config.toml
head_dim = 64
vocab_size = 7675
hidden_act = "gelu"
positions = "learned"
qk_norm = false
tie_word_embeddings = true
parallel_block = false
init_std_o = 0.0334
max_grad_norm = 1.0
warmup_steps = 204
decay_fraction = 0.669
MLP neurons of a small language model. Each row is named by its layer, matrix (up: input weights) and neuron, and shows model dimensions 48-175. Each number is 128 + 24 x the weight over its row's rms, rounded and kept within 0 to 255. Numbers have three digits each.
After each neuron's rows, "fires on" lists the tokens most often at its 100 highest values on Wikipedia text that the model never trained on. A number after a token or word is its count.

L2.up312:122149115085128157111125125125110180102126106102091145106123147177115148128139108155113113137133112158111147179134111114121158090089104155120143133161131133156111126135089108154112127130150106110110095114158159115128123125153087100092116149145142107115108105142117138135103135113165163091101100127105145158131125142108131147124128118126102148143122092126112126110118124102132115148131
fires on: "al" 33, "ary" 14, "ace" 11, "h" 6, " |" 5

L4.up745:158174138113124130125117128131106111143100132112113137140168114195140110144113153152107095135144099168131093142118151137154108139130080133125061160131135099150169119157078117146114116100098134114116107103134125168128125142160121109126127124126114128148093081137120096117126135153202139136114101147114117132156092145100129137141119139160074176125140128091097112151150133140123089149107
fires on: "ad" 19, "aw" 18, "ab" 16, "ar" 11, " Mad" 11, "b" 6

L5.up126:096104117127068112105115142133125125120153120130122141114091105138131129110107125107124132106113154118102113149082140117189150149152146125169117120142135145142175133122110122091147107132116129130178111093152093142160160165136131126118115103159118080146087144110138117090143081149116124090117159141133112135107106097133126151155159154172169103090107139162110097117082124101108097169131
fires on: " (" 17, " " 12, " cl" 8, "'" 7, ", " 7, " | +" 6

L2.up604:105126133105132161134113125135139112087103125163118129134144143179178135116154114124118155174098137107157130165093138154137081060161125126139113092139115125143160149151098164143130098113107110142151107115131099175142116120157111117106129146124145095104166132144152118128158130087177117141141141148121171185141143107123139150114108111117174085115094101119085073114116121117134113117148
fires on: " m" 29, "." 19, "\n" 11, " and m" 8, " M" 8

L2.up870:112132120155110085118119090168116104119109116103097164157150171138132119130113135189130145104195146113148131104085180118127109116128093130154152114123105155118129141112110169070094092142148125165112128142154140123106149140138116121104099098162105097111081127131149147114093142172168115118098106160072125118129149152116128134139103107166101099098121162114132134099152128110108135109129
fires on: "\n" 24, "ri" 17, "ra" 9, "uj" 7, "." 7, "if" 5

L12.up31:129146142149106104092102122122088160122116138154105146124163135109160118115176083195124145151116134168135111187147130149174149131130103128152112145163170159115156090142134166135151130140068079112181102136155129147121119121105102134131108118104116099104135126108185109089099148103155113119148122138115179141096147139157142159148120121101114173136124130135130082139101097107100115146139
fires on: " S" 63, " For" 8, " L" 8, " B" 5

L8.up585:108128140132103124141123117112122136110116118159149123112156113124126094123171146139100181173101150105106113159098102184121103107141105107160167123142121124134178118129159168156132114124080124131154096149093110175143140135126077121081144148138105147143153134122133117178132113125120145131144116148122125135097125147161147121165113117130125131149138110122120098103139077153124114144133
fires on: " m" 28, " M" 18, " S" 6

L12.up148:135123120114104113136133147123097090090113162137094160094130114110141153100140148132146099103101093153146114183141121109147088107158151108153089130126135102151086149101138144128140144130125114107130107117121148166188131138134148082129142130126092097127125142138111113111106098131155131128087134172167146114108127135126150162121095120143172138121091155173137102072063078107137111117123
fires on: "′" 30, ":" 12, "°" 9, " o" 7, " c" 5, " | " 5

L12.up145:111140122178129188140089150115126085088126150110165141121152103119130179122150094143147140138095135152170100172119147119124108076144113144163126105161126096145137151115114130124112113140106133155165161132158107120178146145140126127154098102108109135120072174150169134117117134141152126145167109159088151129166099142123128148123083116107111110113114100147126128172143161126147139158163
fires on: " f" 35, "|---|---|---|---" 11, "bor" 8, " pl" 8, "\n" 7

L3.up639:127130108129144165119139095165123155165108119108111124063146165153119110108147093124097123185142123116095117123098120130119098102092119117129162071138141087128105136131109146166117112127138135143167151111161114139142119137146128110099128096120144091103110151113145079116105149121176134106141126136125123130148131146136093169145129121145121139109115098136103081107113137123122090163152
fires on: "an" 19, "al" 14, "a" 8, "amb" 7, "il" 7, " |" 6

L5.up162:134136074149132140130154143151121156113106104160165160116143152138140132158136133162165141127138175136142084148109139132160160147150132154135139067136177126146158145104131117073121082135114129125129107139131107090137169126140089099139140112119106124121163103147118129149100107151134109093123112159136158145148133136100147171121121141118136163157130135145138134112142171122102132092125
fires on: "\n\n" 36, "." 36, "\n" 6, "| " 4

L4.up46:131143118127135135155123121151120120124070127135133134156166119137139125085134125166152105180104132176090137150093081120141115167148102132166120090123149135150103120134133154184128119119154056150158105139134103096165097131093122090110151174120101131117118121097115078139119160138120152091123117153141108159126122115139121166135135129112118155133112137129075111130131122089127125125140
fires on: "ong" 15, "ost" 13, "at" 9, "ig" 8, "ired" 6, "it" 6

L2.up307:126114135122117115096138130128115150099144078119121127175161153156150136146124113109131132128168127078118132109148104123125184140116061123157095144170128123137138130147130112158122123113139093136164084119153168123102097129113117113162143131132123130129153094114167115153055177114133090114126096136091147166130133098121103134149087181132100158153142140127111073135108119130119132149193
fires on: "ad" 17, " Cup" 9, "vent" 8, "ull" 8, "ut" 8, " construct" 7

L12.up315:112138106101126108134154100082098114095146120124101127109125128132140100136128124173179147098096178120106121154169127085147116129117090137125111098111117137124103138121144144149170150152105123159145155132140135134180148144124138147125079109106123118146153123073106080116141132153168137116104119168119103145153109114120143123110151163111188142102125110153121103095081126131110086144099
fires on: "." 25, "7" 18, " | " 18, ") | " 11, "0" 7, ":" 7

L3.up30:177143126143120099187156157119111115138090113119135146116145122138166111115153120118154151121114146131092112098153111117159102144134146141140121113122107153124149155085107160106145121129089096083157147111131116119100109175121138117127092108090120178165122111128097103076159158126126058121139146139113170135105103120154171164118120152119146122155165122119083130106146127090141135146112
fires on: "it" 17, " is" 13, "v" 9, "ot" 8, "m" 4, "ert" 4

L5.up762:104142144145145128109139113102134126105099091097105154159151138145118116151097163159155169114119094108144131128161098113150122139159093129161089124127160148150157126112120164094116129107111139140089139150112081175108125163139080129099143152114075142146116138177161132085123125126142122140143102154096161111141149169086157144144116160138076171101116125140118137082139127130142150142084
fires on: " had" 15, " g" 12, "ust" 8, "ce" 7, " dr" 6, " has" 6

L5.up559:150119122162113155136135148136101125128152091121170161133119108119091129161133119108169184122100094122151112174114133129138140141170121142115140092141131086129148131133105124136102118136114069158110168119132097177116123144125119124140131138154155066125086105137127141125124117156120149120192106172126118137125113165120089134139105157102200127131169107172145097100106130083134121116110
fires on: " Sp" 16, "-l" 13, " sp" 13, "K" 11, " k" 8, "-L" 7

L3.up622:126147133115111127123117119163103068104102131112114135103166163150090169131106119163143130115083142136154116191092128162142105165148112124126106134115129129135153144110097122091136130133090135092148133089128117127171106165139126131146141147082116145147090094144137124127121140109159170135170101146086122159106121177103088124178141146110150175086116115117112132111092121142113131072160
fires on: "'s" 20, "ig" 11, "000" 6, "ic" 5, "300" 4, "20" 4

L12.up473:115164155134099106152137105178083171120121129138142140130106139101105082183099124166153175149079102123092085159158138142128136124123107171135099071111140126146129134135118116126104117126132101122153156112114094151133129164151140107107150089141141128143124120139100096113138106131131136121148087138146127147089108145079133117112130148153145182071136133137109133088090157098162107150096
fires on: " an" 24, " dis" 14, " with an" 10, " ins" 8, " ex" 5

L4.up734:077118128125087149085151136091095169102107074167169170112117156165144112110151093127106122146106182099155112179151160167104140073129100128118166126140120116136134139125156110099138126109106121144155132084131122129152114111136115125154116167147115127123159109134099132119124158131170152090127162140105128116111109126133092115131117120094132144140139105136137101106079147130126162129179
fires on: "om" 22, "am" 19, "c" 12, "u" 9, "gr" 4

L4.up787:105162122152095142154150092124110121120105067134131139110101103152151112157091118134111128114163123147132148150156141113127147085114097124119075115132156136155124158164123144181079097154082141133098122146109118130145145118155098110114102133161109116169136092114157145146088131113148130174154132158130101127089123151127149130108112149123130163118111138128144126094156119151113094122100
fires on: "–" 64, "\n\n" 10, " – " 6, "1" 4

L6.up258:104086105136120095138139093143150136098083128091145150139124103141111118141184134121153110132140132135094128131127148124122126134124134119146140112120128146189108172131162142095109125140125117134124105148190105142118119136141139094113088146112101072130154158077080107139118107133116118132174153147127132130125156148135140121111148144129136114109160140148130087147145141155132070136131
fires on: ":" 27, "," 25, "\n\n" 8, ", " 5, " " 5, " career" 4

L12.up399:103128100157123110157130135108112121113065099150077137106128165140112118109148134134122096134128115144121138178104104193129147150136120139132095136132110145121089141130127132144171087134092093094129132184120086103114128092065118102130125138134138133117110128119142072072137125148150096109126139139107156107141106126134165136125091145138134163113127133152111099101111122111110164152179
fires on: "th" 30, "st" 9, "nd" 8, "enth" 8, "ag" 7, "\n" 6

L3.up546:146176136106093136147125133112112118111134117093116174123134151148142086141094144137136112124085119150121111165110128127138086159156142126130095139146158092149173089127105086143120097147096109153142119070141135144091115165110131108126123101155128152156085121156127124137120116129141174116125123144111127146087111160107173142173141124159144160109149093113122079133106123091116133138127
fires on: "ad" 29, "\\" 24, "am" 11, "g" 7, "av" 6, "ab" 4

L4.up791:179102115173124155173147116121093125123149153126108124120099154125120126128124135135136118102110111122098113180131157115139110157172089122119128132151137145176153145124060112129071109127110076135110128096135132162120131154154115112081151086107113098167126127122073113156112140164122109091128131145106106139088107143141157113117128181133156096097183146126104146121125100114122089141100
fires on: "ol" 30, "ur" 12, " rec" 11, " al" 8, " de" 7, "ra" 6

L2.up283:117173082125107161092145113149132135137134107141118123120145162168130139158138163131130116132150164141146080175140114110155100143131163122155154103135160127152143107118120153122121037161159113175137126134127088175142148130140139055112126118095116103127133108130123119162128147158162133124113125175136172147088132150093153149107116101128147170128152148165096119132137174114080126115165
fires on: "\n" 37, "\n\n" 36

L8.up395:142173135131128133098143164138077168090073087112100117188156107159133134139132150112151143081101091124125111139157124135164158125104140176197081113145166100119144113132133158141138162119125110145124149119146088100119107154102127104121096133082101075160111094101115117126131145135094125128119172132153159144152095111140147190163109080117134138084139140126126095147158109063119173118120
fires on: " =" 31, " who" 19, ") =" 9, " kn" 5, "'" 4

L8.up283:145207131156142115160133105124120089152097088105140160106200160146156134092087170165120118136119126150143117183117138153166105127121127150168105110142176120142119129102113136138155119159111107119138141118095139125117075161126100093128122137158125142125124097146107141111140088162169126149128130139118138168157151125159156133137153104129130094127115138112125085128152121123150065136130
fires on: " U." 20, "." 15, " F." 6, " Atl" 6, ", U." 5, " Gre" 5

L6.up439:135116106137115102168146121152124143157133136114133115185105092152108161134179133145184134090154139144127130114118139088146114148114089170126138148135104091146144127124094113140157126110106091103140148097176122118122125118139103107062111149086127087128107111131110100152089121154115083123109124143143108127093105130166180120102120130133143151126206144130097153099144134085143125108128
fires on: "ot" 19, "it" 12, " le" 11, " et" 6, "al" 6, "e" 6

L2.up796:116146112162126146139153163169128141163124117116131166117131173159116111131093088112133143131133152124105133154114127167145144122116139128119142114122137128110136145164117112104102104153138104119161109113099125145090159159127126129134140104094110171156157092127087114149157175153100131149164118126131180147113125117109112146133140153114122135114124149172098122102110152115095085154136
fires on: "\n\n" 56, ";" 7, "87" 5, "88" 4, "\n" 4

L10.up114:161110124145137118133059120114138092140110134115161109107132157136114121132113180096136082085076125113136123126136141175130160132091123118129090165130120116133196132138119120111128145119124131092151119121136108126080144156150155145111157116116108118147106096131089131155130145173126064133098171136159120143142095112117163123127125128163137137116122150153114073135125096141107114168113
fires on: " as" 14, " rel" 11, "tt" 11, "z" 8, "ge" 6, "ad" 5

L10.up760:153109115081133170076113097145116193074123129148119129132149152154134128136138073115121102152129151134131155156115126143123158114149131122116118136103121114163141143149088130131102115119099153131132132091111094134125092145142147148111114176105072106169148121116106107135134159123156106115109107166147135086119097130106122136141103120147110140176129069185117161129104128155115135148163
fires on: "," 28, "b" 16, "r" 13, "u" 8, "n" 6, "am" 5

L5.up503:108102131131095117132123153131151099135151130135149113122161136161121120141113119132100119119100148206090083119161174114190111145117128128163149137169115154112198149122138132135139116177143132106115109087097156108115123087129076082142131123131125129150102091111140096130152158155129110102129120163154147124085093153120105130143127113127118113137133151116093091114137129108110114192137
fires on: " cl" 18, "Cl" 15, " Cl" 9, "al" 8, " | Q" 7

L6.up838:071144107131100096099131145120094113130122112162095110077113149095153169149110115145105163159160100133158118124153131161141131144143133128138087144114118138114113137125116126146146078162103127113124110106126145127128140118133130132106089150069126099122113098102155137063146140202078087149126165152146143148158134130131159153163131165150106110105113135131098155151139128078113127120152
fires on: "in" 22, " Sy" 11, "and" 7, "f" 7, "ber" 6, "ew" 5

L8.up58:140132122131132141132122135117150166110109127141103174124139083158129093117155071135135151138109100120136131159150112126130145089146136118120153097134131132129130125151122093127159107139137080135123165111133066136169154137086191112138150123148118113144104085130142120155133112126187119095142065149138107142137105153135089152140105176118127114120132108156128173163097131118131129172160
fires on: " sp" 18, " Sp" 8, "B" 7, "R" 7, "-l" 6, "sp" 6

L12.up249:117126120144195134194119090120141129149118123131136132117164111141096112121162168154127080137126118093171129150094139179111144153120134114152160138167132141175162150134101115142140142105119117143110101152116105097060150146110090130117117134129108116089129091111115146134140157191132102152100132152161129147124096127152135126139133131133131181144151106114140105112147058090129109112134
fires on: " as" 22, " is" 21, ";" 20, "tt" 7

L4.up344:124132107119100127132151128138114131117140124163110171167136107133139104118183148163178146200122122126133090154130132110140184119130107162120119147172138124140127146070119135111125114141102089087108094102103144087136129116109100125134145168098109077121113110119109110126103126171123122133112103164118115123158115100142091147141143116131111091136150136169112151142140138128114126175129
fires on: "\n\n" 29, "\n" 28, " |" 8, "===" 4

L4.up754:114177121186131130108101120166112111128099102109092176173185156168129174127139128106088151117151084095130100124119149110112101123131135137145138117096143132142150132169145138123105154156099125143104098124104157133103151143138135137105137117159090129118127139082170121133126151158102086183133144143146098171102146182109158151160115131147094129096127160110110118139143122101117104124098
fires on: "ri" 18, "ra" 11, "iy" 7, "ia" 7, "nd" 6, " Ne" 6

L4.up503:137130110131157147115145117110098114129127123185128116091102119162151088120099117128151117124093095149137111188119127145110134118114129159164142171130118164105122143130130143137106119106065081101132131151165112151144129104128115120139104140154113158144111098098102111087110122195114085096132165143165123147092082116148094139080137126110130134113133155139139116104096128130135133147148
fires on: "th" 11, "ant" 10, "nd" 10, "st" 8, "rd" 8, "ost" 7

L6.up666:136165128119142138148165120123111108078079135096106119140160125136154103126098162130123154122122149110131106141141146092091110135183130135151127149109123118125187153104141137090090114120098126101088106110137101129098144179133095123102117170124074105148151161125093115122157135142124128074142158145118105165105152179131164134153115132146114102100117074149118137117098133135097117143119
fires on: " and" 29, " or" 12, "," 10, ", " 9, "ed and" 6, "ly" 4

L3.up672:142148117105100103152140125113123113130132127103108134157144125144142107160145146142094101127101134189078125116117146149105071150133128135118122114121129099169093109108099173121118132167093150152141101112156152149073098164134133114132156124147111150141084059168134125095117096114172158121118143141077135171111075120098134138148112173153135153139160152114125103147094114155127160125112
fires on: "ig" 28, " World" 16, "am" 10, " Mad" 9, "ad" 7

L4.up608:162119105142104145146160137136134132081129115131094163168115158128168079083122116174148150148181102105129128116113116172099122118121129159097162150144118100142161105141132135131150149109106093107117077125146112111094144119163085111073118146139115112152129152121119106123133088142124112141110099142124112142112155153122163151141126139097130148134126130115118157131156129083135083115170
fires on: "s," 31, ", H" 10, ", " 8, ", M" 6, "s, " 5

L6.up249:096121118131121121139133144135134105125130107138144136099166163114122078118137155162116123100125168126158113149159149105101160138142111113152176143139129136141155184164098119181117142081116093134116116130120109112124143143154110128118085131142125104137148130042114082138168147182110093142137119131150159174144112127141163150125142135128117120091121146136101137140140129093070036157085
fires on: "od" 22, "id" 13, "and" 6, " for" 6, "on" 6, " from" 5

L6.up783:107162137091135124138121113082068127160150111118088120113133130115114142118098083110137089142167104150108090140094081167122083137135143141147076112165136136145126126101111109124144108175119145098163105112126178119106093128143130118148091133116123141142129114126102126074137105124154135122117125143137117150143114167135084127124134126086112151155116164173135117131108120102140112123130
fires on: "–" 17, " Pl" 14, " Eastern" 6, "87" 6, " Gr" 5, " #" 5

L4.up788:128109113127068117163159099113143110100100108137199189134093114134149083133168141131099148133124167149122130174143116133153105146111102132137133181124139137126136138119123117122141140129104092102122124124083073130161115132132139103128113109120100143116150128071107101171136135146121111100133118143143173143139121140104128152171131156134131123103096102161138110145139138120135114224143
fires on: " and" 58, "," 14, ", and" 12, ";" 7

L12.up769:070128120066109138131100105110139140136118073173077091112146157159114140147115135166132160126114100120144130109130091111116105124145160088129134113152137119121133138115119151105127146125106154153144152123135111092128122107101116147145120141125095121140104106131156133125124127139131159101101171118181159164071109126139147168157118131149089120133140091159101138107136113142078137090128
fires on: "w" 26, "ast" 8, " West" 7, "st" 7, " tw" 6, " was" 5

L12.up702:136103152109129117167134125140092157136128104101145172183115152166111119146134131120126141111103119127104114147119139147161124114118091103146093129121101107137135088149141106110125145096126119120132149108125087111188094182135159111084106120165137138157093123088124115143138130124116105128113111129102100156127105085127125121112138145136161142152146111145050133070115133089147126094139
fires on: " d" 22, " with" 8, " with an" 7, " an" 6, " no" 5, "'s" 4

L3.up392:116132132113104164128151119169093168129153119120089120130177125163153129158139098125100181125104108113107109115099106116134121119131129107161092161100149140141097126085157114173096108101151094153125144114177181117141144193149149104164138116145148151151110141161144118134161145118136127141150135153154091167141111106086077165140148132130145098141141135138093074133152130072106120150120
fires on: " album" 24, " w" 14, " Album" 7, "\"" 7, " pre" 6, " chart" 6

L8.up149:111122146183062128107131103109127100100095099137081143145144138134102103151161131148113157150129095146179130158136100145114139145151114156141122114101148140117112118084097144125145142105159118144120153127163104122163139135127137123148129113108103116117110121137100123138149141094137125112167178141151144173123089129142065153150132086128086089074148130146137093105157129122112140123151
fires on: " m" 35, "st" 28, " St" 9, "est" 6, "ast" 4

L6.up818:136116131131119141171103137143119148111101112132139163143131122130142103104115123167117118151115095158142142220135107179130166170084070129113166122123109085144142129149120174137135147094087113125142098121150115152153083101169152112096115137175103110109139122079115147112112094136122154117160099129092099106092132155118118090112140098090144190139144120110129134105134126149135092130151
fires on: "ic" 20, "ological" 18, "ational" 6, "rac" 6, " Art" 5, " An" 4

L4.up11:136135125113125096124125133144150162069111137121156141184098139161118105087128093136109124104096105120134116159098160149181109122101098134153117101179129136115105169104168190102154149193092136120113101134119127076147146162124047133094151132111125107103108097142107110175146148128101100150116119132113144164110127112117084122107125122135105129122142115171143104131106116155126071101108
fires on: " " 20, "/" 12, "a" 12, "ay" 10, "-" 6, "c" 5

L12.up34:082125131133105093106066150129111126113115093140130133118168126164131146153174100126134120136142094150140118160092127168178159138202121135150079097079110121094153119076120124140147106107083109080126130081098114138152097137144129107151123138125146127111111109146134119125126144153112136116098116171086118149152118125165128160134107132132171120123119143144125145147132095135139109115107
fires on: "B" 19, " b" 12, "-b" 10, " \"B" 8, "M" 7, " gr" 5

L2.up817:165142132138155114139128097140128132144133124096105126155151094150132136145156166121151152142115102093079164132128110125132166171107074134155071109099126114131121119135110142152122121120102119090141112162145092173106141146108109105095162104145089093166108086152167112144122147148139157158099082137111097131152142125116162107134074168145115172157142156099095095141129133130125140163123
fires on: " develop" 20, "ust" 13, "ig" 11, "ce" 7, "ut" 5, " construct" 5

L4.up758:152135126142139130136157142118139130118128124112106111193095142108169116153129175125173111164126133129120058089123141135132111116135100121139140117144143128124130078087132156125153145186113133146148114135148126151097099135125147133097111125102107165128076111090088118081154161178156107089129148142111131136066117146115123114107106134114131151146153086130104149103140132106101143113110
fires on: "-" 16, "-s" 12, "-c" 10, "ight" 9, "-d" 8

L10.up318:072142120092130124132157130070156105070143086150103151119139152169142131112114138150134146135095161131167091106066132156140091123118146122172149143119170125109111124067115110132120142139134113147110124106160159108105139176148110115124120142144118104133071099142139122108134120148107149144129181149147148126092098130132139153132161125125135114114102052091136108132167097129105114117134
fires on: "h" 17, "-" 9, " s" 8, "th" 7, "w" 6, "ast" 6

L6.up204:142159087136148166135092114126144161124127076158126138172124130154156136104111149155130102155098143122168114137112187103126120121100168138141159130156162133159166167099161135139119118126144121099138101085123108081160140128122124104106114139054117135104125149081129076080131116125138096151118099143117112119135149099169137144114115136156128136118115123116131095128161182133133107150145
fires on: "\n" 24, "\n\n" 23, "a" 9, "ia" 5, " But" 4

L6.up88:099103125115069158134081112133158134077139144165171172110117145122134104110129104107196113131101161122114150127142106143098093125092146126135136151120126113097159129128105139109147130121098103142089121140148096095179143162127118110105121129103136122147160133119135152188158138117103080123106133144140125145151096133115143153155122130166126152146109140152129133143142117101111115190128
fires on: "," 31, " that" 11, ", " 7, " and" 6

L6.up399:132165119112058145142128134114129110088154106162136115082137149156145126132107054146096126115113111142125131128127090104098120145093162143149119175145172106136126139152111150120071117124134119083135129125099091131146115126166132115115089151142147111117149135094163142148092095142150136124104141153134143131132090154117138151137137165161145119072118117152097119152138102092141141168116
fires on: " B" 14, " Z" 11, " P" 10, " L" 8, " W" 7

L6.up676:114140096110117120148155135131106134128144139145134107144107136115125079156120162163110149144167150127146093121154161145108169116133125113107099142159140112104125125125109132159139105101125044099163133112165146098122115103148110131119087124064120131110115106067123093104139135171120112056133140147140126122129132114157132135082127089096104117133110155125069157125144147116126100109137
fires on: "is" 21, "in" 9, "on" 8, "it" 8, " hon" 7, "and" 7

L2.up234:100161133113132119100097101106112137158091079140105130123157116173126087121118131097142129154149139096118083123164156116167112130173131159135130129087117155158121192120133195135122116123066157120106121102123135114114124106147151130123116146128136149149101107061109120118112125200130081129114122155123136128135103149123130189135081161144122108095120173149126126108162140100134095172138
fires on: "T" 15, "pl" 13, "iy" 11, "tt" 9, "nd" 5

L3.up780:164113132109088142147167150120105161119165109145130161127144154115129133120136101153110164153120147133194114114113105127147119088131133107139149132141154160141114134078133132114087131088173103095123130095156167087146107150108126113154130172122114131128137134164106156151121134123160119132139117149095156135109108155127120162143112155102127100135124127114111106135143135137135133145144
fires on: " | " 15, " res" 9, "v" 8, "; | " 8, "-s" 6, " conc" 6

L5.up293:140128125100078120185128135130148115106119139133144163131107139132144087132147158121147147144150152143122109123152094123140102129111148112136111181146165107142149128132115131128142125100092132135115162104151068116116117143169127101083093151091135117174136117114133079116157131098132119072114134138133113169123094137101101162112144127156108168117106092139111141118148123083134126187092
fires on: "," 56, ", " 11, " and" 9, " (" 4

L4.up570:105111127171116097141134126119136093128126128084097153112134098143150131140136084122158104121088095164078111120148088169149132166125109145116130090138147147164136076054119110163127100119150094137146140129104106172123097185159113122094109135126122115106159151137123139113173129158129044134106140138129132157131166132120188145123151155130152168142114141149118106125118127112154092157131
fires on: ":" 37, " at" 12, " side" 7, "ers of" 4

L5.up233:140148126132136111135105119155116132104101142102110138177102192105137123101137156148148111147168094134126119153135164124130147127143144132137088156133126134123144144151118119116164117157083086099153145079113160112147091133142141105160105105086108147139154150127094121135132087155146087125162152131143140128113147179093120178129150116106109117141108134128118106148120159144135092136127
fires on: "\" and" 17, " |" 16, "0" 10, ", and" 8, "1" 7, " Don" 6

L4.up665:157159120123074109157102117128120134104135134100098152141111182169168109137120129138138116132094101109159130138115142159151106082153128123123140094180116120134190148091102149083123133142149144152114139089156114151099142112137148135136127088087137085196070107130118124112144116130146159087165126148144133140078082152102129141111128134113129134113141104128124109097132127105138088125114
fires on: "." 18, "-" 12, " '" 10, "-s" 8, ", " 6, " " 4

L10.up667:111120144152080127143123097143119115132108146147150129144142146152143126157173118156103104165096141150145122169098121147144105104105112140178155144118115128126116136171150149158135109145104140133186092099093099137124152113144098108103160114123122097114122110088146144175123145106139148129159118142149132130081138128113165150128118143062163144095143114121105103070119109113143096101135
fires on: " P" 15, "-d" 11, " M" 9, "d" 9, "ag" 8, "um" 8

L3.up95:100164121150096168107138084122149137086108132179134173152118100140164085136142116153105131113161168143122091142113128112147101122096139139128111127159148092130144143127127136188123099099101078108105135144111111151129132139129092090117125146133127111153138120132124112115125135152135159142132107153136122137123159140106148171120147160130109160116090170116128122109131140146120084140124
fires on: " on " 40, " – " 19, " in B" 6, "\n\n" 5, " Ma" 4

L5.up716:111167128136100107114106089127111162124072104146158137139157138179185145118139111148145127124094150127104147189138092189137156078113150134135137099123128142109142147088138128135160127126155113120171138103144085090138140124133168124115111134092143146150108137123122103116143093116136138157129108146119104097113115126134128181118114092110119154105135160123109068158129141113140129126150
fires on: "\n" 30, "2" 10, "==C" 8, " of" 5, "\n\n" 4

L4.up852:092121106112124120105122139119131101122075141150119143128172143153155124137109107130103135125125119145138138124150143132141135081141124116141145160131134142108120108123117159152103115141150100128158163116157177148131119124108122127148113102096110115126121165152085146171128132193129117131122151147126137152117132094109116132160121154149089095106119117124122124140148133141135076152146
fires on: "st" 27, "f" 20, "w" 19, "s" 7, "l" 6, "p" 4

L5.up178:129142100122156095153173146161126154111101131121136128169147183158136102095154161169114149135146144129110113131101126115125149131119125108127128138170136127190140182113154195139118128103123133112080088129159096108140131170112107125119138151133106082180138093118119094108136098123135089125145111145116132166123147161152129163134125150140111125135149102124102116112149134108107103138124
fires on: "," 82, ", " 5, ", s" 5

L2.up70:127159130135126107140134087096131134129131134159116152073173163184151145137125130141133150166110119108149133131151111101134127109114131106105146136098132122156188137126136109106115141104099151079132114116136114142141139126113089110144114117085083129185129101109134159185137125117140102157120130133083130133109136126128118134148111169129134140150137081136115120125140115116117158135163
fires on: "g" 19, "re" 16, "ust" 15, "ul" 10, "ag" 8

L8.up244:101099118106089109120122126083149129105133105106109131110162150144155100130111117136121178164135137177185148142148146121090132110084125099140156117144159135147147144094108121086114128135125139135123127123127112143121150107137102119149110111089087120165120146113137133168110127128101127106123129148072159114098150122096150133152101063097135069109129108109130121107168141151150088151118
fires on: " " 42, "f" 11, "m" 10, " B" 8, " &" 8, "l" 7

L2.up850:167158130149103125125136095145103138130141111144163140139160082111129119165106089134142127162121126156127145122111104122154163127168095133135126127083166123138123140172104153115105106149104075093129113118108103115139127095119084100143090154101152099129100102148098160125065095133152185127154099151086117139164141123165139142166120145145177127160125124125093107160135134124121144145127
fires on: " school" 15, " (born " 13, "\n\n" 8, " Academy" 8, "ish" 7, " was born" 6

L3.up87:082132146100104131133122071123124136138135099158139117130114149129148134158111094142070105155111146149138134110140103100133129093162127161146076094154176121126134182121127170163109095155141118114122162119115120150120160101135095107090138173145145121149100034098158117120123187133143128140134164138144114119097096160109150148112077102154123104139098104131095138141146120116135084128086
fires on: "–" 50, " of" 10, " Is" 7, "\n\n" 4

L10.up656:129139125106115108173132160121099149131093109126144134130112094118153107109121168156154124117135099153078102140147116115138088149147122154133101136121123118089104102109129177161094117134130102169135068151134118130171115137192115087112110134117133136111111123133078072127136092120138130110182133148139106169146103174153138147098144140149167124115143133113142078125134120117131103081116
fires on: " re" 21, "at" 10, "it" 8, "ru" 8, "ired" 5

L6.up531:139111119096103153156151157092113111122113093131132138103089157154094073154108111091176100131091142165145148157123131098114118148106114137110102117154141084161113141121108102095118131134090100129116179147109099122125172123127138115107126174112102159157111123103052133144125132136152134085111104157102139115091073132125143135131130113129134120060114150184113091125101148149153142156107
fires on: " cr" 14, " dist" 11, " rec" 9, " re" 7, " Dist" 5, " st" 5

L4.up8:094151133116128127133112133177102141096107102162112127148113133127167120101096124121126150146105138141088129140100107110158151157105104156113082119115107128171113131152144178156096099124133139138119146141125148133171149132182122109092142134156138072130088085123142136092153184104146140115171122149128114104105130124128137144106130117166153181124099150119078096108149124094124110128106
fires on: "–" 29, " of" 12, "ats" 6, " of the" 5, "us" 5, "ac" 5

L12.up166:103148104122152137100121147092126165132107123128094138133174138164110112137176095154126119120123070141096116116123105105148120133118161160140141128109129095118158153136142174131126110151076124127109130168134130105157104152131148128103115104144125138124062130119139125149132102129074120110173116162140092129119092153156131194169111118070149120112180133138090137166160112158132106119109
fires on: "2" 27, "L" 13, " \"L" 7, " \"F" 6, " (R" 6

L5.up299:140187127149146150177103113158122114137155062157167137123162127115144129127115102144113178164114139125130131152127110151142164165131119127151111136146174138101121165097097087165126106142161100110142094130085090129134091194102110122137125131117133137108123146144160120128138130156113126171127110144186114133134097118101158136164110125135129139156106126145134071153118135070124105152146
fires on: " F." 18, "." 15, " Sant" 6, "i." 6, "unn" 5

L6.up78:133145088104099147068140142105130152138143100126120133098137101182134105120121115178117157133111092151144113124108106149128109108112156090134115156149125116146100110096104120097099104161142145106151108130138104132094127139132120127121118126119091124150158173155147097109123085166214117115120116160160123139141104113107136125133095141133109126146128129153121102127137132158129122162107
fires on: " V" 27, " N" 11, " early " 9, " W" 5, " B" 5